{"num_hidden_layers": 9, "hidden_size": 192, "num_attention_heads": 3, "num_key_value_heads": 3, "head_dim": 64, "intermediate_size": 768, "vocab_size": 1024, "hidden_act": "gelu", "norm": "layernorm", "norm_place": "pre", "norm_eps": 1e-06, "positions": "learned", "qk_norm": false, "attn_scale": 0.125, "bias": "qkv", "tie_word_embeddings": true, "parallel_block": true, "init": "normal", "init_std_qkv": 0.0361, "init_std_o": 0.00849, "init_std_up": 0.0361, "init_std_down": 0.00849, "optimizer": "muon", "learning_rate": 0.0091, "lr_mult_down": 1.5, "beta1": 0.93, "lr_head": 0.0111, "max_grad_norm": 1.0, "warmup_steps": 200, "schedule": "wsd", "decay_fraction": 0.751, "decay_shape": "linear", "final_lr_fraction": 0.0, "batch_tokens": 65536, "max_seq_len": 1024, "doc_mask": true, "train_tokens": 263100000, "max_steps": 4015, "dataset": "wikipedia_en"}
MLP neurons of a small language model. Each row is named by its layer, matrix (up: input weights) and neuron, and shows model dimensions 16-143. Each number is 200 + 20 x the weight over its row's rms, rounded and kept within 0 to 999.
After each neuron's rows, "fires on" lists the tokens most often at its 100 highest values on Wikipedia text that the model never trained on.

L6.up737,209,175,179,181,194,225,217,228,167,192,192,180,204,224,238,193,188,204,186,173,210,198,192,184,179,171,234,200,189,213,178,194,234,222,203,188,159,176,213,213,174,202,186,207,224,231,213,146,186,216,199,226,201,240,175,199,201,208,186,236,214,196,190,211,159,184,186,228,220,221,215,188,180,177,172,175,210,211,196,197,206,199,157,191,186,235,179,197,214,204,235,164,196,211,212,195,207,222,191,184,203,171,207,212,194,202,199,192,204,190,176,207,216,189,205,191,221,191,205,182,170,206,158,181,226,189,209,237
fires on: "if", "ad", "in", "at"

L6.up108,205,225,199,216,194,189,192,223,188,214,225,258,202,176,229,178,172,187,221,188,168,204,185,192,174,220,177,219,204,191,158,223,206,143,200,221,198,152,206,232,185,185,231,192,229,190,249,198,203,199,221,218,203,173,178,196,169,183,210,187,192,202,198,210,215,207,206,233,198,202,192,210,246,216,173,197,201,241,203,192,155,235,203,184,194,219,206,161,210,206,184,204,204,210,194,204,233,182,186,178,195,182,194,228,228,224,210,199,183,184,224,179,191,227,215,207,222,216,185,193,199,185,182,188,180,173,191,221
fires on: " a", " the", "in", "ol"

L2.up517,200,204,211,211,217,198,238,182,207,230,197,230,206,211,203,180,176,184,187,193,179,172,183,214,197,178,210,223,194,193,170,228,187,203,153,174,181,213,202,174,171,201,221,217,198,233,163,211,206,232,209,201,249,219,180,218,221,211,179,194,240,190,226,216,216,235,198,209,224,213,215,206,226,251,158,202,221,198,177,227,175,206,214,219,195,193,193,235,193,193,245,214,175,200,187,194,196,197,156,211,231,202,193,199,218,176,195,201,193,194,221,171,183,199,216,227,197,199,214,155,209,173,217,219,207,204,196,172
fires on: "it", "s", "as", "iz", "es", "y"

L6.up62,228,204,173,209,206,206,174,214,215,192,233,190,198,192,168,207,227,191,222,228,256,215,221,191,188,200,206,160,221,187,176,242,180,236,197,249,197,210,188,171,203,194,213,203,217,207,175,226,207,195,200,199,173,184,180,190,192,182,190,188,221,214,208,208,205,200,150,197,197,221,210,221,192,194,255,182,161,188,191,219,192,218,224,214,191,218,202,191,181,196,209,213,214,166,189,179,189,184,186,179,204,202,204,204,202,183,195,147,189,197,197,171,177,193,189,200,177,197,228,205,198,143,195,197,177,201,177,171
fires on: "fer", "uc", "orn", "id", "c", "en"

L6.up357,216,180,229,206,210,178,196,186,196,212,190,209,172,167,256,215,210,183,188,200,148,200,202,202,189,186,183,189,184,206,181,227,210,183,235,182,191,183,253,158,215,201,235,239,180,229,193,177,229,204,159,213,218,209,216,214,196,187,171,205,184,204,229,240,200,213,203,181,194,206,209,207,190,176,180,199,240,200,216,178,177,167,266,236,202,179,207,205,226,220,204,217,205,249,188,224,220,208,181,216,191,195,203,219,202,225,203,212,194,212,198,206,162,216,223,200,224,191,156,167,221,203,192,194,201,197,222,170
fires on: " a", ",", "y", " and", "'s", " y"

L6.up577,195,207,173,201,183,208,198,206,188,174,182,203,205,210,195,177,196,236,210,169,231,183,194,206,196,197,230,201,163,184,163,196,192,194,213,179,207,222,203,235,190,216,219,203,232,191,209,186,195,274,240,213,193,229,194,206,206,185,214,214,190,217,183,184,207,213,201,158,224,188,202,185,206,212,214,206,209,191,189,223,193,211,183,207,238,255,176,222,216,191,201,195,161,202,166,168,224,232,236,219,199,171,193,209,175,221,189,139,218,196,199,216,221,222,209,212,222,187,224,211,196,203,167,214,181,178,172,205
fires on: "st", "os", "p", "at", "ad", "nd"

L6.up94,176,226,183,198,176,229,227,192,170,244,198,205,220,179,201,185,185,212,180,174,205,194,188,196,205,228,212,189,191,203,163,201,183,176,216,185,177,192,207,199,194,234,209,190,197,164,193,183,206,218,186,201,190,218,206,186,222,231,172,220,200,220,227,218,206,236,179,184,217,175,206,183,185,194,190,201,192,202,208,202,230,189,193,202,216,210,243,154,201,243,201,209,219,186,213,239,217,167,185,186,197,227,216,186,177,203,174,229,233,224,228,177,229,168,178,231,193,222,192,171,198,231,213,188,199,171,219,199
fires on: " w", "t", " s", "c", " o", "s"

L6.up299,218,184,181,197,210,194,197,188,226,207,168,208,176,220,216,219,229,208,221,190,215,201,191,236,206,192,195,206,198,228,198,185,221,226,172,213,188,169,192,165,214,166,223,197,207,159,193,213,160,201,213,182,221,171,198,201,189,190,195,199,243,174,216,211,190,206,202,186,170,195,207,231,210,165,200,241,159,185,206,197,225,238,213,205,204,216,236,190,203,205,208,185,193,188,189,234,200,202,203,180,169,199,216,207,177,207,207,143,188,217,191,191,179,206,190,206,173,206,193,221,219,180,235,187,190,218,160,210
fires on: " f", "b", "f", "ear", "th"

L2.up376,149,179,210,196,192,199,214,184,216,151,202,202,204,173,199,214,212,196,175,238,166,186,173,185,217,224,207,224,184,195,209,197,198,200,198,184,203,204,206,197,211,175,213,172,197,209,182,209,199,214,185,207,223,203,172,192,184,196,175,225,215,222,194,195,180,197,215,222,211,230,185,207,182,190,229,156,225,183,190,154,188,164,219,175,243,186,197,203,214,200,199,232,224,184,192,231,185,200,173,232,212,195,195,209,190,197,222,178,174,209,176,210,199,232,225,232,242,208,199,182,211,173,164,205,203,213,219,211
fires on: " un", " U", ",", "U", " Un", ";"

L6.up559,233,215,206,213,161,196,194,206,197,208,196,210,192,168,226,186,219,185,182,210,208,193,187,202,213,191,211,154,220,226,186,212,177,167,193,188,182,196,217,203,166,195,183,222,179,179,215,225,211,184,194,221,227,198,180,185,184,195,200,187,162,196,222,207,191,219,198,219,188,171,249,195,203,221,219,170,221,200,201,215,208,204,182,200,215,228,221,172,200,203,213,173,218,191,225,204,195,198,186,211,218,225,192,198,193,221,191,206,209,212,211,227,174,185,175,206,251,167,197,218,180,219,228,142,174,182,236,181
fires on: " w", " t", " s", " m", " o", " g"

L6.up611,187,203,202,209,158,196,178,223,174,189,192,157,224,211,214,161,215,209,213,208,189,188,193,207,202,231,197,185,221,206,207,194,198,202,226,187,198,168,211,173,221,210,182,238,203,190,212,197,210,183,183,178,195,164,197,219,224,213,182,200,188,178,198,201,204,219,199,183,162,184,211,214,174,199,209,181,213,214,197,178,217,212,211,243,183,190,201,200,200,232,201,203,143,213,220,202,222,189,168,225,209,185,206,222,196,166,159,231,162,211,185,189,211,211,196,228,203,221,188,186,221,166,225,197,189,201,212,196
fires on: "y", " |", "c", "ult", " and", "."

L6.up417,226,177,212,215,198,195,232,193,197,190,197,170,218,219,187,226,155,161,230,209,190,164,171,191,183,193,216,200,219,219,211,171,209,195,206,226,187,193,224,208,214,183,203,187,198,188,223,211,224,207,177,188,199,168,202,207,199,219,188,197,186,188,219,222,192,170,226,204,231,197,201,197,215,228,196,229,188,206,214,210,189,193,189,193,190,214,195,196,172,222,248,163,223,203,192,216,240,201,212,193,210,165,171,178,221,201,206,200,165,203,217,166,202,198,188,179,227,213,220,210,217,213,182,187,230,186,214,199
fires on: "t", "an", "or", "it", "g"

L6.up187,202,188,190,210,176,243,227,223,229,192,183,230,181,182,190,226,195,182,225,226,222,209,183,180,204,223,200,171,155,238,192,217,208,236,175,204,213,169,228,194,206,222,188,198,227,193,206,187,219,205,190,210,210,226,188,213,201,166,219,202,189,217,203,164,199,229,194,191,231,203,231,187,186,229,191,157,204,195,183,222,183,180,197,208,218,201,217,194,213,210,190,184,181,217,203,207,205,223,170,180,206,191,167,216,179,221,205,226,197,211,154,225,168,165,194,191,165,173,185,184,198,203,180,229,180,201,180,174
fires on: " re", "ac", "ro", " m", "oin", " con"

L6.up48,198,183,196,224,220,180,210,179,190,187,165,183,181,201,223,215,220,200,223,221,197,228,226,230,193,214,202,168,184,218,197,227,213,187,217,166,245,184,204,206,185,209,198,214,222,223,199,208,216,184,203,228,183,200,169,183,176,184,220,160,205,178,200,197,211,220,206,200,219,174,202,194,159,188,206,167,214,168,193,260,205,167,165,206,238,250,200,224,200,194,224,208,193,197,198,205,170,194,169,184,195,215,183,204,189,193,220,193,206,207,184,178,199,193,225,180,198,190,184,186,206,191,199,165,195,165,199,223
fires on: "re", "ro", " re", " pre"

L6.up3,247,205,234,169,168,208,212,221,198,213,213,213,173,199,207,229,203,184,226,228,148,151,151,175,194,206,215,198,157,186,190,187,214,180,197,174,217,179,218,222,208,169,205,177,219,199,194,203,234,199,223,224,197,162,187,239,212,181,206,198,189,220,237,201,218,177,191,208,192,157,197,177,200,198,221,160,203,216,203,221,193,196,164,205,227,235,214,231,218,218,243,195,191,224,186,156,210,217,190,192,181,179,202,180,214,205,176,199,211,220,164,250,171,211,207,203,223,208,226,198,175,195,201,219,203,188,194,181
fires on: " are", ")", ",", "al", "),", " in"

L6.up360,199,185,176,177,203,157,190,230,232,190,218,193,237,182,196,179,194,193,178,210,194,219,200,234,181,150,236,202,204,198,205,204,198,196,187,195,238,157,213,213,203,190,199,179,185,223,199,196,183,208,189,238,204,207,171,205,238,196,203,202,213,218,183,230,259,171,172,177,202,187,223,226,208,179,201,226,191,213,202,177,186,241,199,195,226,212,173,171,200,210,220,195,189,234,203,216,221,206,205,172,183,200,204,199,182,197,223,208,181,208,193,229,177,188,182,193,192,195,197,209,182,210,188,203,200,202,197,168
fires on: "it", " (", "-", " =\n\n", " A"

L6.up261,249,203,195,186,208,172,190,211,167,182,191,140,224,180,246,178,185,198,181,177,208,181,196,203,185,210,188,169,189,201,182,163,177,177,205,164,184,164,213,210,208,194,192,191,189,199,202,198,188,185,191,242,188,187,180,212,193,228,194,209,165,174,176,209,196,175,161,184,213,179,201,180,200,228,209,236,190,204,167,220,241,220,200,204,193,220,197,172,183,212,178,204,176,207,182,209,230,190,219,210,203,197,210,195,203,220,208,194,201,224,223,215,225,213,188,222,184,228,222,209,199,211,212,188,176,167,201,216
fires on: "b", "g", "w", "f", "at"

L2.up765,173,208,214,229,218,165,200,184,203,233,218,190,218,193,172,229,164,200,205,206,186,147,198,190,220,184,157,185,207,187,196,204,180,242,212,209,213,178,224,198,188,205,211,220,196,206,189,207,205,214,175,198,217,220,183,189,183,213,228,210,193,193,183,234,196,199,238,174,193,154,216,237,176,188,213,195,156,192,206,156,208,209,181,213,199,221,204,215,169,215,207,199,236,182,211,224,173,164,199,186,206,191,193,207,191,242,217,214,157,184,192,214,219,206,212,200,200,178,188,201,221,199,155,215,214,197,227,233
fires on: " or", " p", " d", " al", " and", " a"

L6.up764,192,195,209,198,210,193,210,163,225,204,232,190,180,189,205,231,191,206,187,178,177,198,197,202,211,150,182,207,223,235,195,210,204,213,233,198,189,179,210,212,192,189,184,182,206,177,232,191,214,190,156,164,189,191,181,195,225,216,231,227,218,178,175,222,259,230,195,156,162,202,186,169,214,177,198,230,187,182,182,201,215,195,207,196,189,199,198,160,208,204,171,202,192,175,224,215,203,175,183,201,224,175,187,211,207,203,208,157,185,218,205,214,209,189,173,249,185,202,193,194,207,201,174,189,184,195,231,242
fires on: " and", " had", " or", " has", " was"

L2.up512,197,197,215,216,169,171,199,212,195,180,173,211,231,169,176,230,200,179,186,223,191,231,177,186,207,220,178,206,198,218,160,206,176,206,185,203,219,172,235,182,229,211,208,226,222,208,202,186,202,216,194,232,216,220,190,201,193,217,167,172,209,193,238,181,228,221,229,209,195,204,180,201,198,169,242,218,194,203,215,141,146,166,207,221,218,209,186,213,200,176,230,190,214,173,224,226,188,194,173,184,202,207,196,191,187,166,207,183,181,201,201,232,182,195,194,221,211,210,210,177,200,200,212,199,191,215,189,209
fires on: " U", "U", " United", " Eng", " West", " King"

L2.up343,212,210,188,168,200,192,194,212,184,210,199,199,218,214,201,221,199,194,205,187,163,231,202,235,167,181,190,184,202,204,139,207,218,180,200,193,192,180,187,232,169,211,216,204,211,220,226,193,168,181,232,199,187,230,195,192,227,184,178,205,200,246,200,232,193,224,164,224,214,210,205,185,221,186,189,176,238,180,226,174,204,207,202,202,201,219,204,221,201,174,215,234,228,178,128,202,201,167,160,208,208,220,189,186,210,207,182,188,196,207,162,203,228,187,229,196,171,186,196,163,220,213,184,197,169,203,203,151
fires on: "ep", "up", "ud", " sup", " found", "ap"

L2.up608,206,245,230,222,218,195,202,227,196,186,185,204,204,175,238,221,182,230,195,182,153,231,222,212,221,185,215,190,191,168,181,198,208,222,202,198,199,206,233,192,205,154,205,201,203,215,237,216,233,232,184,184,202,191,189,160,209,205,197,224,202,205,212,188,199,195,211,213,210,185,204,167,223,213,181,205,216,183,169,190,181,182,228,214,193,216,196,160,243,208,184,229,199,191,180,202,232,227,194,180,207,204,194,226,224,178,192,182,185,218,216,172,181,201,205,193,215,195,222,179,191,185,148,175,153,186,192,219
fires on: " The", " the", "The"

L6.up531,184,209,256,213,236,198,181,196,186,177,197,186,180,215,193,213,244,210,215,225,206,205,193,198,187,175,174,180,183,215,168,149,177,253,209,181,200,169,220,162,210,172,214,210,228,221,188,189,178,216,177,205,211,183,170,245,205,182,220,190,234,205,206,182,198,195,200,185,211,218,139,197,184,203,176,214,194,219,231,211,235,226,200,221,196,175,205,195,210,190,217,204,186,179,220,208,220,188,226,160,197,196,200,176,190,195,200,196,191,216,193,189,204,212,218,202,197,226,214,206,180,224,206,198,194,220,211,208
fires on: " f", " v", "v", "-", "er", " and"

L2.up366,197,197,183,211,217,223,236,212,237,176,187,193,185,193,199,215,201,175,200,200,165,219,240,183,216,220,191,188,198,199,176,217,205,208,163,189,217,182,242,219,205,167,223,198,169,198,179,223,177,197,216,205,223,195,221,231,176,194,216,216,173,190,212,177,203,153,217,210,156,193,194,188,189,188,215,190,203,226,180,186,192,213,218,215,197,231,215,214,234,194,215,243,191,203,183,207,192,193,203,224,205,191,185,233,235,208,206,193,234,244,232,214,199,198,180,211,181,198,247,136,197,134,185,192,170,193,188,195
fires on: ")", " and"

L2.up0,233,215,201,172,216,212,229,192,218,220,223,214,215,208,155,189,211,197,203,192,173,197,205,174,175,176,196,198,215,234,191,153,169,157,180,187,231,166,207,207,214,231,179,221,203,162,184,182,204,186,177,191,209,199,206,227,224,202,186,189,173,226,216,202,205,217,204,217,189,203,213,176,195,208,192,169,209,186,150,234,204,241,210,217,190,234,192,209,200,207,222,215,198,231,177,169,199,174,240,197,221,180,188,186,205,205,176,188,229,233,171,193,203,159,216,210,155,157,226,224,206,202,175,214,210,218,196,204
fires on: " stud", " Ph", " ch", " rel", " med"

L2.up258,202,203,203,221,184,193,198,220,215,189,217,212,218,178,196,217,184,197,201,196,188,201,228,193,192,162,219,212,214,181,189,172,173,185,183,170,215,206,222,183,161,179,212,214,233,199,170,193,211,226,211,202,196,216,188,235,239,192,191,213,181,172,201,182,214,239,151,249,199,167,190,182,213,214,200,169,193,204,190,200,185,214,199,203,197,188,180,174,184,176,230,172,197,200,186,183,212,174,218,212,211,214,177,180,191,225,205,191,227,202,172,199,269,245,194,195,173,193,187,180,206,210,175,181,217,187,211,182
fires on: "al", "ed", " rel", " med", "ational"

L6.up285,222,177,206,182,194,192,184,183,193,189,170,180,229,202,187,209,191,191,161,207,178,182,201,205,186,229,197,227,204,214,193,159,193,206,197,175,210,189,246,206,204,225,193,226,197,196,193,169,165,198,191,184,249,197,234,252,179,190,200,224,180,212,222,241,201,203,199,192,206,215,210,187,215,227,209,231,185,214,226,183,210,208,209,215,216,196,180,176,203,190,208,210,189,218,199,177,186,206,184,180,213,216,209,229,191,214,196,209,190,228,198,196,229,210,212,195,219,179,212,198,154,208,231,190,225,184,195,172
fires on: "s", ")", "um", "ers", "ings", "es"

L2.up606,213,219,216,197,191,189,198,178,182,203,190,174,220,202,214,196,229,209,225,173,242,230,169,193,248,252,217,227,194,120,186,220,197,188,175,201,201,184,224,180,215,207,211,191,183,191,220,197,228,160,177,206,228,200,227,179,211,190,217,217,164,190,214,226,209,203,234,226,219,223,219,197,199,187,199,203,176,210,178,224,190,183,192,223,183,180,219,210,188,188,178,183,213,188,201,216,199,217,190,203,237,252,180,197,183,202,182,159,181,238,180,185,221,184,196,211,192,187,217,192,213,199,203,161,192,172,203,194
fires on: "r", " first", " act"

L6.up375,218,188,190,196,203,219,210,183,200,221,176,168,183,171,210,235,217,185,203,219,204,219,223,225,172,209,220,165,187,239,219,162,202,214,205,183,168,221,219,164,230,219,184,191,229,157,174,215,190,208,188,182,174,219,169,212,209,216,201,236,212,163,193,241,185,190,203,186,210,221,199,214,152,188,187,198,183,191,207,221,183,217,217,210,187,166,190,207,173,202,164,222,186,198,218,220,225,206,200,173,188,185,203,212,192,178,201,195,213,211,210,174,184,211,209,189,212,229,211,212,193,196,201,228,192,194,202,203
fires on: "e", "i", "-", "t", "att", "v"

L6.up757,195,189,195,209,224,213,194,178,240,223,185,190,187,218,181,190,236,210,196,200,189,200,235,204,200,225,139,202,202,144,208,209,182,218,196,181,218,188,177,197,203,198,182,184,185,203,200,165,186,200,225,205,202,194,237,169,210,185,235,164,206,172,196,193,180,208,164,192,240,209,207,210,194,187,231,203,235,208,227,159,207,167,180,207,198,224,203,192,243,210,190,202,175,202,191,243,205,199,198,223,191,210,191,195,182,196,186,172,204,172,203,184,193,174,190,210,196,213,217,206,213,199,192,194,184,226,176,217
fires on: "h", "|", "ro", " h", " ro", "1"

L2.up353,197,203,208,193,190,212,212,171,175,153,200,201,230,186,228,186,200,176,209,199,185,206,203,193,190,173,235,192,228,174,172,209,186,194,161,234,232,222,223,178,201,183,200,190,189,199,167,158,203,164,202,200,188,190,185,210,184,190,216,212,238,222,200,192,214,197,178,193,181,193,163,210,219,196,206,207,188,192,219,213,223,246,204,178,214,209,190,216,175,190,193,191,190,195,184,204,231,233,187,247,191,192,216,193,188,201,205,207,201,207,257,181,211,186,214,206,175,215,193,196,219,209,225,216,188,181,184,179
fires on: " its", "\n\n", " =\n\n", " us", ":"

L2.up4,196,195,220,224,244,216,217,191,188,219,152,221,206,202,179,238,222,189,214,223,168,184,190,196,220,195,198,163,159,181,227,180,219,229,141,230,223,212,191,216,221,171,189,217,194,218,209,228,186,209,220,187,188,198,191,214,225,180,213,208,192,207,216,201,174,206,231,232,173,223,199,190,183,223,220,186,213,238,192,203,189,178,233,186,201,206,183,189,210,178,199,197,173,197,180,160,197,198,184,224,182,215,213,207,219,155,188,189,186,213,189,212,209,175,219,193,226,205,211,186,184,168,175,176,179,172,191,215
fires on: "),", ")", "ince"

L6.up56,198,204,219,187,185,230,199,233,210,207,181,216,188,171,189,174,226,198,186,192,180,234,204,225,204,160,198,209,185,170,209,203,201,186,210,207,189,224,222,197,214,219,217,179,216,239,174,198,184,198,167,247,199,231,192,202,213,169,220,202,169,197,185,191,197,201,197,213,185,186,208,196,209,227,216,195,209,245,194,189,233,213,209,184,209,242,199,195,180,199,173,162,183,176,212,186,186,210,171,202,201,203,210,175,184,178,175,211,204,222,191,239,237,180,175,228,211,235,204,199,203,177,146,184,185,166,221,205
fires on: ",", " =\n\n", "),", ";", ".", "'s"

L6.up721,211,199,197,181,172,198,168,197,190,196,223,190,192,204,223,208,199,230,197,206,222,220,200,206,199,202,220,214,175,216,194,203,191,171,216,176,194,186,217,200,188,220,184,168,194,142,196,216,204,222,177,211,194,212,206,224,209,196,195,191,200,209,195,224,176,223,186,212,194,173,189,193,187,181,217,193,205,207,231,206,224,140,156,223,203,243,196,175,195,221,177,204,220,231,223,196,242,200,182,194,192,200,197,208,184,162,229,190,220,184,191,227,226,242,230,192,199,199,219,201,192,203,185,194,198,194,169,174
fires on: "-", " R", " |", "l", " G", "g"

L2.up565,189,212,195,198,181,200,201,171,197,202,173,193,207,183,198,214,166,208,196,212,191,218,214,191,208,173,142,208,191,169,163,215,201,192,197,211,172,206,178,207,188,205,244,225,210,230,222,193,200,186,229,170,221,209,216,186,224,225,224,205,210,231,198,200,220,178,170,169,203,174,173,186,225,215,188,222,187,211,208,231,228,184,195,179,201,222,212,200,209,188,198,216,169,184,187,197,241,214,190,184,198,191,211,146,194,154,161,183,198,220,193,238,214,228,205,214,184,165,163,220,203,220,193,190,207,177,210,220
fires on: "ur", "ident", "our"

L2.up385,239,205,196,202,180,191,193,194,133,206,213,206,180,191,184,172,158,171,222,218,189,219,205,212,191,162,218,212,191,211,184,187,197,165,193,205,213,206,194,215,205,223,215,220,199,225,201,184,175,218,248,187,208,180,201,217,211,202,194,198,194,241,182,191,192,237,205,221,214,235,189,203,178,202,171,215,213,192,197,167,179,187,197,174,220,188,223,213,187,184,217,199,219,233,198,213,184,217,172,172,184,200,219,188,212,190,191,158,181,216,209,238,173,199,198,181,166,195,212,189,187,217,182,196,170,189,225,188
fires on: " ch", " qu", "up", " comp", "ep"

L6.up438,212,220,188,233,212,206,230,176,174,181,200,146,205,216,227,205,176,206,230,218,166,173,182,194,176,198,216,204,172,235,204,152,194,206,207,209,220,196,199,197,169,236,201,200,216,215,177,173,179,215,155,185,188,211,214,207,211,230,163,212,210,204,223,208,260,190,228,183,188,173,184,194,180,213,179,196,192,183,183,202,182,227,228,180,200,184,193,182,177,199,229,206,194,224,214,218,216,186,177,218,210,227,175,217,232,187,202,194,165,212,192,194,192,201,202,209,186,235,226,208,171,241,175,243,200,196,193,215
fires on: " of", "e", "t", ".", ":", "ed"

L2.up251,213,189,201,242,170,208,188,203,224,161,180,208,189,184,187,182,202,205,192,201,174,166,154,188,229,192,221,160,184,215,229,226,173,168,205,193,185,173,206,182,190,201,136,192,186,201,225,225,188,179,198,194,230,197,239,220,183,229,202,177,197,190,179,183,189,212,207,180,197,210,141,188,207,207,189,215,217,213,209,209,218,187,209,213,203,213,219,205,249,190,186,198,220,186,158,231,248,172,214,238,217,190,219,173,199,192,228,202,222,211,189,209,170,204,220,183,210,227,219,233,206,195,207,194,190,200,168,232
fires on: " A", "rib", " Aust", " Comm", " In"

L6.up594,217,233,191,188,180,228,203,211,175,196,227,198,200,189,220,194,207,244,197,171,236,214,168,222,188,182,213,179,164,206,217,170,198,208,209,218,176,182,213,242,210,229,225,184,200,193,189,167,150,199,226,200,181,189,185,174,156,194,225,180,238,216,189,223,207,162,158,241,182,213,214,183,229,207,206,197,222,218,185,200,232,219,203,190,153,203,209,179,202,222,218,190,211,173,221,228,233,191,167,211,194,186,236,196,165,218,210,207,203,221,208,203,212,228,215,223,189,172,195,190,207,193,204,194,201,196,198,214
fires on: "w", "f", "it", "j", "g", "in"

L6.up402,245,215,225,191,193,230,210,198,169,202,212,216,191,203,172,173,214,202,199,193,185,158,262,220,202,210,198,206,207,204,171,221,227,217,184,177,222,194,211,187,191,200,193,197,193,160,190,199,176,245,201,164,222,233,210,198,193,167,202,192,199,214,202,217,159,167,229,191,217,195,199,220,207,163,238,206,173,199,207,191,218,200,192,204,196,205,186,187,201,170,196,175,214,184,202,208,218,158,228,201,205,199,233,199,215,218,202,178,178,178,181,191,221,203,189,228,180,213,200,169,198,185,221,194,212,222,174,235
fires on: " |", " cl", "am", " Cl", "l"

L2.up93,188,186,250,208,203,236,210,225,167,198,178,219,225,196,206,154,210,176,193,164,208,161,247,202,196,167,205,188,187,183,195,220,192,216,198,209,194,239,206,186,195,169,183,184,211,224,217,194,198,184,165,193,193,189,194,231,199,211,194,223,169,200,204,204,214,228,186,211,204,192,191,157,168,184,189,224,195,230,195,212,181,216,231,189,171,230,215,230,213,178,223,150,186,219,183,181,226,195,178,178,225,189,165,223,193,197,196,192,224,190,205,218,233,192,229,226,214,213,189,226,189,239,220,219,190,171,218,206
fires on: "ak", "tain", "are", "ic"

L6.up361,216,194,221,230,228,185,213,199,208,218,213,199,177,216,188,191,198,204,196,183,226,168,181,212,208,234,191,165,183,185,186,184,199,179,203,186,193,151,228,180,169,228,168,202,212,199,199,189,194,197,214,181,203,176,206,159,206,217,171,212,190,193,210,238,207,242,190,228,195,173,182,171,172,184,203,218,216,187,187,203,181,219,177,227,186,176,208,192,227,231,185,217,249,198,225,222,198,202,209,204,221,233,186,150,177,200,193,208,197,212,191,173,196,205,193,237,216,156,195,209,193,211,225,210,202,184,216,187
fires on: " w", " c", " s", " g", "it"

L6.up33,166,207,212,234,224,197,163,175,216,216,193,217,147,253,225,214,186,190,196,197,191,228,243,209,210,204,212,212,218,173,208,216,190,219,223,207,209,185,208,221,218,188,226,175,167,185,237,185,171,176,206,215,171,185,180,192,225,220,214,206,195,186,187,158,200,184,162,229,199,200,219,168,228,192,191,198,192,183,199,199,189,188,222,180,194,229,185,181,234,176,204,210,190,212,185,179,225,187,231,213,208,218,172,211,239,184,215,203,214,186,191,225,233,176,189,201,202,229,181,182,210,193,205,193,189,221,216,196
fires on: "L", "|", " L", "aw", "h"

L6.up681,171,232,237,208,208,215,258,198,197,208,199,180,210,190,192,206,205,168,194,197,202,183,202,180,225,201,191,165,195,204,192,183,221,192,164,247,214,234,210,227,214,190,209,201,201,198,208,163,194,217,234,188,206,184,201,205,171,173,185,232,204,170,234,189,171,208,216,192,209,216,217,185,205,159,159,186,226,221,227,193,220,194,186,206,221,203,204,161,217,207,221,194,224,222,188,227,199,178,202,214,228,190,161,189,207,205,217,204,165,162,189,194,195,186,174,233,228,191,217,212,200,180,188,181,248,201,155,225
fires on: "ra", "it", "and", "e", "an", "or"

L6.up213,185,217,211,196,182,188,203,208,195,200,197,174,196,246,195,182,205,201,189,173,180,212,236,204,171,266,199,199,204,217,198,203,188,242,198,205,202,182,225,203,221,211,201,192,189,198,167,240,216,216,160,219,214,198,221,189,166,212,209,207,181,211,190,194,198,220,210,151,194,230,224,208,242,193,247,227,212,205,225,217,209,202,204,218,207,176,187,229,207,203,204,177,187,192,184,171,192,189,169,182,216,197,197,188,209,206,192,171,235,209,160,209,222,201,162,198,207,223,184,188,146,211,196,171,204,225,191,181
fires on: "um", " record", "es", "raph", "et", "1"

L6.up146,211,189,212,179,201,208,194,172,202,192,213,187,180,188,203,182,221,237,251,216,187,217,187,211,204,223,200,208,183,199,185,226,207,220,155,208,217,176,206,164,178,218,205,189,182,207,198,218,205,192,216,173,215,206,161,195,227,179,205,186,199,221,219,196,214,197,196,217,209,196,213,181,190,201,191,191,169,197,195,202,211,196,178,192,207,202,225,205,256,189,176,192,221,198,193,230,218,172,180,176,224,219,226,162,183,253,226,181,216,218,187,208,211,211,223,225,196,172,191,198,169,208,164,242,187,170,210,227
fires on: " D", "r", "g", " d", "D"

L2.up255,214,182,234,214,209,193,223,218,195,201,225,193,205,180,197,176,197,207,165,181,206,221,218,234,212,225,218,192,195,185,193,189,216,222,184,194,205,209,188,219,199,187,175,175,193,211,189,206,223,182,182,195,217,199,211,214,193,208,202,233,168,187,171,205,150,232,211,220,230,234,203,205,174,213,202,206,223,169,196,177,199,202,198,205,174,192,192,162,202,195,204,171,202,197,195,201,214,176,210,242,201,186,169,203,207,213,216,202,205,177,188,221,203,234,231,177,193,207,216,212,196,184,198,146,194,196,236,225
fires on: " res", "d", "es", "ist"